{"hidden_size": 512, "intermediate_size": 2048, "norm": "layernorm", "qk_norm": false, "bias": "all", "parallel_block": false, "init": "normal", "init_std_up": 0.0167, "learning_rate": 0.000735, "max_grad_norm": 1.0, "final_lr_fraction": 0.03, "batch_tokens": 131072, "dataset": "wikipedia_en"}
MLP neurons of a small language model. Each row is named by its layer, matrix (up: input weights) and neuron, and shows model dimensions 64-159. Each number is 500 + 40 x the weight over its row's rms, rounded and kept within 0 to 999. Numbers have three digits each.
After each neuron's rows, "fires on" lists the tokens most often at its 100 highest values on Wikipedia text that the model never trained on. A number after a token or word is its count.

L5.up1474:542534420502492489519479567465443503492500458456453537466517573510506489575555527492496409474514503475477463498534526469440511524478438463419482505471523491487473586457431528526445448499448519446495487399401478487464530447529519501474479522456547485541505503463506491533489480490577522502
fires on: " un" 23, " with" 14, " sp" 8, "b" 8

L2.up957:460511430491531496500495514565537477490516509509524503474522432444506542462417430500533363472469509501579416484479481471484455491567443470546546546526562552473454468559522438420487485533515486609436449541479509511542480498541485436491454508456529458442469425528532473431476546478544530512
fires on: " inter" 15, " pre" 10, " anti" 8, " Inter" 8, " Pro" 7, " all" 7

L2.up921:531501533445518439571474540501536510527516439459541519451557527533528481494460478522497497491502510511548535540535598518542469515528520473529472528469410462497534498487485475474548542483464517618463476447520481468407508468510565504476515544487465533522469419535503374525465514509452495528
fires on: "et" 18, "an" 10, "on" 10, "or" 7, "as" 6

L5.up1157:488498467425501526541495593475574491502532465486514452471521505505487581587557564475467459504573496514432552457492524492469497459448538507463641575429493518438512458448460452596500507493440495462468538468444424492473451536588515461523520523510482526434508459513544500465522423495472534516
fires on: " is" 17, " has" 12, " are" 11, " have" 7, " gets" 4

L5.up564:538492465515491541532449443500518488615442490482448506486503517420559557467505457551459416537529443434481523453493530475532484513575516491486548484439503485504464445475477495548459511538500540536523445473458471543481489469539464485512490453499605516535541433525545508465486565461499530534
fires on: " is" 20, " was" 15, " be" 12, "r" 9, " inc" 4

L5.up1152:478507582477521581530475423520459507523512406542504512547572486544541492624597497475485503476500576513497488503526514547587477497619498525554492471498493490559496477569509495492469536474540520488419457448457592524567564426494411515466539547443495518492446488492553444533435474478513516505
fires on: " during" 22, " of" 19, " after" 14, "After" 10, "–" 7, " President" 7

L2.up62:519475538488567507575457505488507489504498384550457470440501452483591457558441501509468508546446473523509423544553545469549495500513552534513583555417452497496473541474487587542470470485483505476519495492579527476582531530506548534453577562460512548466418499515519480560539470451446508508
fires on: " (" 19, "\"" 10, "\"\n" 10, "\n\n" 7, "\"." 7, ")\n\n" 6

L2.up506:518500515455516427435477529541473510546515477482474440474459491488472569513442504523471481540466543536496471527488499452472414473414534508415496551527528464442464482507484494542428525493484542582450464488525505434567479525491520552498532511535565483501571486471494516502504521559467546459
fires on: " as" 29, " per" 15, "As" 5, " Per" 4, "per" 4, "ol" 4

L2.up310:540447529449482526546486429487519476490501487526555465444457527414536455559473525479473436514507504486493538515528493511422473508467486522524466489482429473467553542479486412489525544531480638458509467498378507525471529478455563533450516495496518571476492471509504538493493529507477532566
fires on: ":" 51, " |" 13, " " 12

L2.up282:557561442507599498462545492483508462484514479510491511502534514454529435514562503504468503539493507511524441481485598465500522526501478491497524536505491530513512491532469523583469473523480517486483533514490511514531466532496458545491490556557519493491460452563507471520473483467515539527
fires on: " (" 23, "\n\n" 23, "ud" 5, "igned" 4, ")\n\n" 4, " Court" 4

L2.up1332:547527529527553467485477503515550530443559490414475506517493453447536490516490526436473482563544474472419515486494527472517542482532556546444471507488492566491497538537482482558554537546503521590469491492543532473556565533482454529506514462470559529516485459450536541460500532432493468452
fires on: " the" 24, " \"" 16, "ice" 6, ")\n\n" 4, "\n\n" 4, " trans" 4

L2.up660:522530532500556532470507474577534524576474490519467473469495462481493500607517534469554458515472472490557446552462506433483498463481523495488534563556471454456495489502538568493511496511432449519436437448494410496492511437567460525531426458522593471464523489551509486496505551419487485491
fires on: " he" 49, ".\n\n" 25, "." 8, " She" 5, " she" 4

L2.up699:483507550457563569526507479542545493558466439537416512467496429409537498554443605527503504474469489493496446618507500485533477521531566545521528554530509455431513444470460538457476478446422491456498415372440518506536549541488488494476526513534487545525538513498504457521481502469539568500
fires on: "." 51, ".\n\n" 37, "\"." 6

L2.up101:437502495553515523572554528512492554585428464516425486510471460423517502530431537452512501453448563518540415507482499409425494522498545475483519566474492523470492484456520548500529495533479481500532445435521458563575504524541458554501452499461499532464467530546468486533459456456482564521
fires on: "." 62, ".\n\n" 16, "\n\n" 7, "\n" 5, "\"." 5

L5.up1087:425471514513506528566569469537500462501548502479393543494483510589522474519583557517472416456537498491483553514548515556488584462432612414471478528569520463500540475505446478458515516474489425492497438465536555560518449582460496511508439544545466459516481541524451509525497530449460504588
fires on: " cl" 30, "L" 21, "l" 12, " gl" 6, " Cl" 5, " Kl" 5

L2.up729:492527474501442539525403436522472520532440468424484498456520526559482462548550451538508567547485488481438476479518511490470545511551544503476526537465481496541521524562499554518544510516478515521516547499449483549545507552512488488454401489502529495487481466523527525517535508493477446497
fires on: " the" 17, " of" 9, "ark" 8, "eter" 7, "ss" 5, "er" 4

L5.up230:514533520524454537520536537454468468549518513496531470479501515514472551474506505539518458479484572515498502550529470494534509500496516487538553431533488532395471583497508515519506489463558556492474548499477496470502537564531447548476472531473524492421508470500506504544485538459449462507
fires on: " " 27, " |" 22, "S" 8

L5.up968:492541544515553454497445519532518480496424477566465532510542505454471515568562475494471540502534550451454497532532517486527495486496491529487553536531467538466492482537474458555482474493415534496513438502392534499546522440519523543486514542420570528440539417520499476561484481487492536524
fires on: "." 17, " to" 11, "ing" 9, " in" 6, " with" 6, " after" 6

L5.up1978:477463506438531508516467537507503510478566498478465473374503473582571485542469536472423432481500445455513447531541450504550560497553468478488536490456525528444479527466458413468512563505528539523448517484450607528472555468496509486505511485505544541490491461493479474512515476500471521493
fires on: " the" 58, ":" 11, " " 9, "The" 6, "|" 5

L5.up1160:436497529464536514546508506503538486523538515470477527495469460530514572513583458412449526492509482437536461457527521516496504510531521494437472484477540510450454496484528480565542528537555493511518475480561536437512539599611526552480480508552502449482476529502516498454516531491501482490
fires on: "." 54, " with" 8, "2" 4

L5.up1931:546508495527552527471460534500533521477528534485494551504435466520439512465517488500433547497537528530512450567490560467575503459481483508489498566547470511442475555475512514580471539562522494517465484489576486538471551487616508420527443546490461530544484551504539503482576487465485516506
fires on: " " 60, " |\n" 8, "(" 6, " February" 4, " (" 4

L2.up1710:507553486472495473520461476555539559477563494432523500512494524486512437514533510466427452459462524511486498504465569476508613469488548488521496507548526443457486553503570515458515471443500492523510529552500468452544425591463462502513527491534492484439504502551502494493486484532472431484
fires on: "D" 21, "t" 12, "T" 7, "ust" 6, "ounc" 4, "OT" 4

L2.up1677:475579512483524495520514512499514500529472475470497517461482561627520469476523472569467508451506525498502474495486457509519456498484497489577537442491448525503475547513454473491523528533536514487442445527460437442487532494498522501455392447464504528494536528496520564578517523441445481555
fires on: " as" 48, " " 13, "ore" 5, "range" 5, " a" 4

L5.up652:444589484498537526443500551477482512515516476483422506404470440499468493561510488537455509533506552579423517535450527461494476469550508515493595543521486488457510504524493519541513488505430462504479451533491472448520552487496477518504550516490496486448490572467524439475488530511509555527
fires on: " and" 28, "," 13, " in" 10, " after" 8, " which" 6, " due" 5

L5.up1377:497522439528525450567488570511500535528476447503431475434534551474468510497542509515475477517465479497462435493487507502496489490505436441505461515474471444488485432432454500547450506527504553511521472511442476475503550572449494493526583443490548509600484450478540480487433458484485574487
fires on: " be" 21, " is" 18, " was" 9, ":" 8, "'s" 6

L2.up1391:445548530508538564542487508540520427467570468452481469454539474561483553586583584563547448477530477438555409502509493530488447480457559473498533541531424418467522514552519479622495475568501467558476491561477475558537540454513523501419478461520455522484480508559516503484456494380486467441
fires on: " (" 35, "ic" 12, "(" 10, "er" 4, "ah" 4, "es" 4

L2.up1799:494538541463575434575468450483428421500458476486524538456582435442484425546503536500471553577573459465568517625517541540532479500478453451422427447495509494464471502514562534512442511510494471520438512441508497551465523504451490492470508526516502481519483469522499525538487487462560564523
fires on: "ud" 19, "ad" 16, "al" 7, "ut" 6, "air" 5, "ym" 4

L2.up1445:503479508451572462483461486504507478493506437515417467440458428516576480539514529510529560584494560510431452586497552517469453520489531521503476512448423487442542574471526510615527463475377491558462492521504483499555523527503474553502474500560572581437534527516524516515492501516462492515
fires on: " well" 20, "." 14, "af" 10, "ome" 7, " with" 7

L2.up1522:477464469532520449541443491531491442472514526528517485422384515408535519538530570443522473497556529480562494466485537541463471531533459462514524471424525543501522453550532573508471479510492535583464520485535408540519434540502549511478550427548525502523593536500521459551488500512483517411
fires on: " P" 20, " p" 9, " Tamil" 8, " Th" 8, " Sweden" 6, "ec" 5

L2.up113:504483476529457520481439490470483480494481529456436430484519541454584506460497547551505470495559520466525475547450527525441504522455528505574525524481395493396474459499487522493465399557479569484494465498470461534512560499533438539516553497476567498520515495498482486529448543461503455452
fires on: " by" 50, ":" 17, " in" 6, "á" 5, "l" 4

L2.up527:516539449544542471558553490553515511527574514533523451510425604497484440435549508498485462516512511443467519462489574535500485526508466496435546478450484519440467612475486532531465524413456495481480447483496478441478496475534565487552478500417461454483489559515539481542491505456461449514
fires on: "as" 23, "y" 15, "z" 12, "s" 8, "ins" 5

L2.up1313:474497508478532434489435478453414540472524495539537496492496514571562549489529526475511519496506528501541484471520495461486448525506579459563576531460522486503484466484537462536467522566446503509554481550452472520546564585487477508440521510533495473438470469496535504503467483515504544546
fires on: "r" 13, "est" 11, " Form" 9, "qu" 8, "st" 8, "-" 5

L2.up170:468536522498605554603503480502590483572499442497457491483524423419563469623483543431500422488492456489546426568513517449509496486512527484493511589496472469423503508471509537517477448504426511486511471406483452515544536504476458497531457497549546500529489502562538486522524492419515570491
fires on: ".\n\n" 35, "." 33, "\n\n" 7, ")\n" 6, ".\n" 5, "\n" 4

L2.up1552:536524527543527485503608423566469563445510466479434468485463542507478549566533514423473558497467417479480527460495501544485524495525483535460513558526521496553501550581492542541518502501535504463540495448476481481466514511553496552513495417526451554502472525546529559493456511525436599496
fires on: " d" 32, " D" 12, "D" 9, " var" 8, " moved" 7, "." 4

L2.up1923:476497535504534465541454514595458501526498458502428536418493497513519446548494484498442444504435516483485449631521494447480532559534495449470538551539513463456496534511517555523553513488507503462476398489450526505500496445478452483477423578447572561430489462521464535594475444450487547541
fires on: "." 69, ".\n\n" 19, " this" 5

L2.up1169:496503494445471480520466469501478497508490442503520441513476440523565511520467560526598538560477531457559508453396489472525552532428490500456621468470461508457454503522535460532477516502474496492505489518483498532568488520518442458480541533500528457494464496475477491543480483465565536480
fires on: "R" 20, "r" 13, " time" 10, "-" 7, "y" 6, "un" 5

L2.up766:549590501483444500577516462506507492477497531440535459494497472513473499446562496456449531535494505479541504516466536478481495447493466501454506553543543507481479554500561524516496486570499489493554447473513448567470546526480473480468515440545487552488487481515538529486499515514531471574
fires on: " which" 49, " " 11, "L" 7, "X" 5, "(" 4

L5.up385:406500494606548569507461532488512493546470454498513401435459519519478568525519553377440481536535471530467527499471549487514509429462457504474459489510513572497432498494507525535463500468464509521454550506531439458539496509547582507470526534433493480538470399465559446530472532506535545459
fires on: " had" 39, " has" 18, " have" 15, "'s" 6, " having" 6, " " 4

L5.up242:511455577501475530504498503496550534495563465522405483521507564526503484538468514458432438481493544494453515498453503472549462526511496434505517480506481532544490424480439470520481481491441520418469480590533542519501432478533414503478499553487575467487513465502530522563548484473528529477
fires on: " to" 17, "-" 15, " |" 12, " for" 12, "ag" 7, " of" 6

L5.up1817:503542394542593432495520498501455563508493486450461491498484476440534410521481476494491477446469510499410447472431499500500451462545512458461477444480504463512414522545500496523485508494490502481549441514457453458550519499487491545526586520481524504525488446530445527454539509582542501509
fires on: "C" 39, " C" 27, "c" 12, "-c" 9, " c" 9

L2.up234:536482552556487513505567516462539491628543419587473486546555452521485483497480543490483478448517628506459448554517515538513448506471455519534546533523471523509435524504439524541461474454464466521520469582542572518505483450448482522457453410484477497476575559458450485558488468568491507526
fires on: " against" 16, " of" 14, " en" 10, " (" 7, " to" 6

L2.up1317:500541528472439504526483496460518537534559524477504559493569513497467428527504529456496466403450491564499458535481580494516491504546548502553518499508488512491487492448541488505520489497499548468513503514543445455430500548477538512494524566471452453447472505510553453559493436464444534490
fires on: "D" 17, "j" 13, "ard" 9, "ot" 8, "9" 6, "ust" 5

L2.up45:508554453524471508495515474490537494482477484509493423528487564528506441537580516429490457558547550539530403515437554480489546505502448492448503508559464473423519541450551496524533528498542554513505491449508464480492489479418459539541509422524523528562442455485560471486439502429455484530
fires on: "ac" 16, "y" 10, "8" 10, "ey" 8, "s" 7, "es" 6

L5.up1983:444500566513580475477471426510472511468433538553474480514432474477620555595506569467445504498518458476501457491462526476541408524496477421476418450484485481481489591502506489466549519513536486579408518480529558482506521522525483470447490519464497475456502451531512540526519474461460532416
fires on: "," 35, "." 16, ".," 8, " of" 6, " (" 5

L2.up1576:462495524466580544590463515530600468566481469491465511483512474458554463616467542438532453474443493502519430554510494433483506470517527487480534582503504445442500492479488539487492477485423496467528451424434503503521536522494454487530462494558532507538433524580505513506505480444520568481
fires on: ".\n\n" 48, "." 14, "|" 10, "\n\n" 6, ".\n" 6, "\n" 5

L2.up1182:480463488532499495524499516533461551536482449550529475493423514459597477490474458534505448541591550503444494424467552474471491540497495447492503508504472486472512476514502565536528530501543503514508458515492541522498490523501518431486492447554474512572507501522437522537471556533501543481
fires on: "est" 27, "uc" 8, "ings" 7, "ec" 7, " F" 7, "é" 4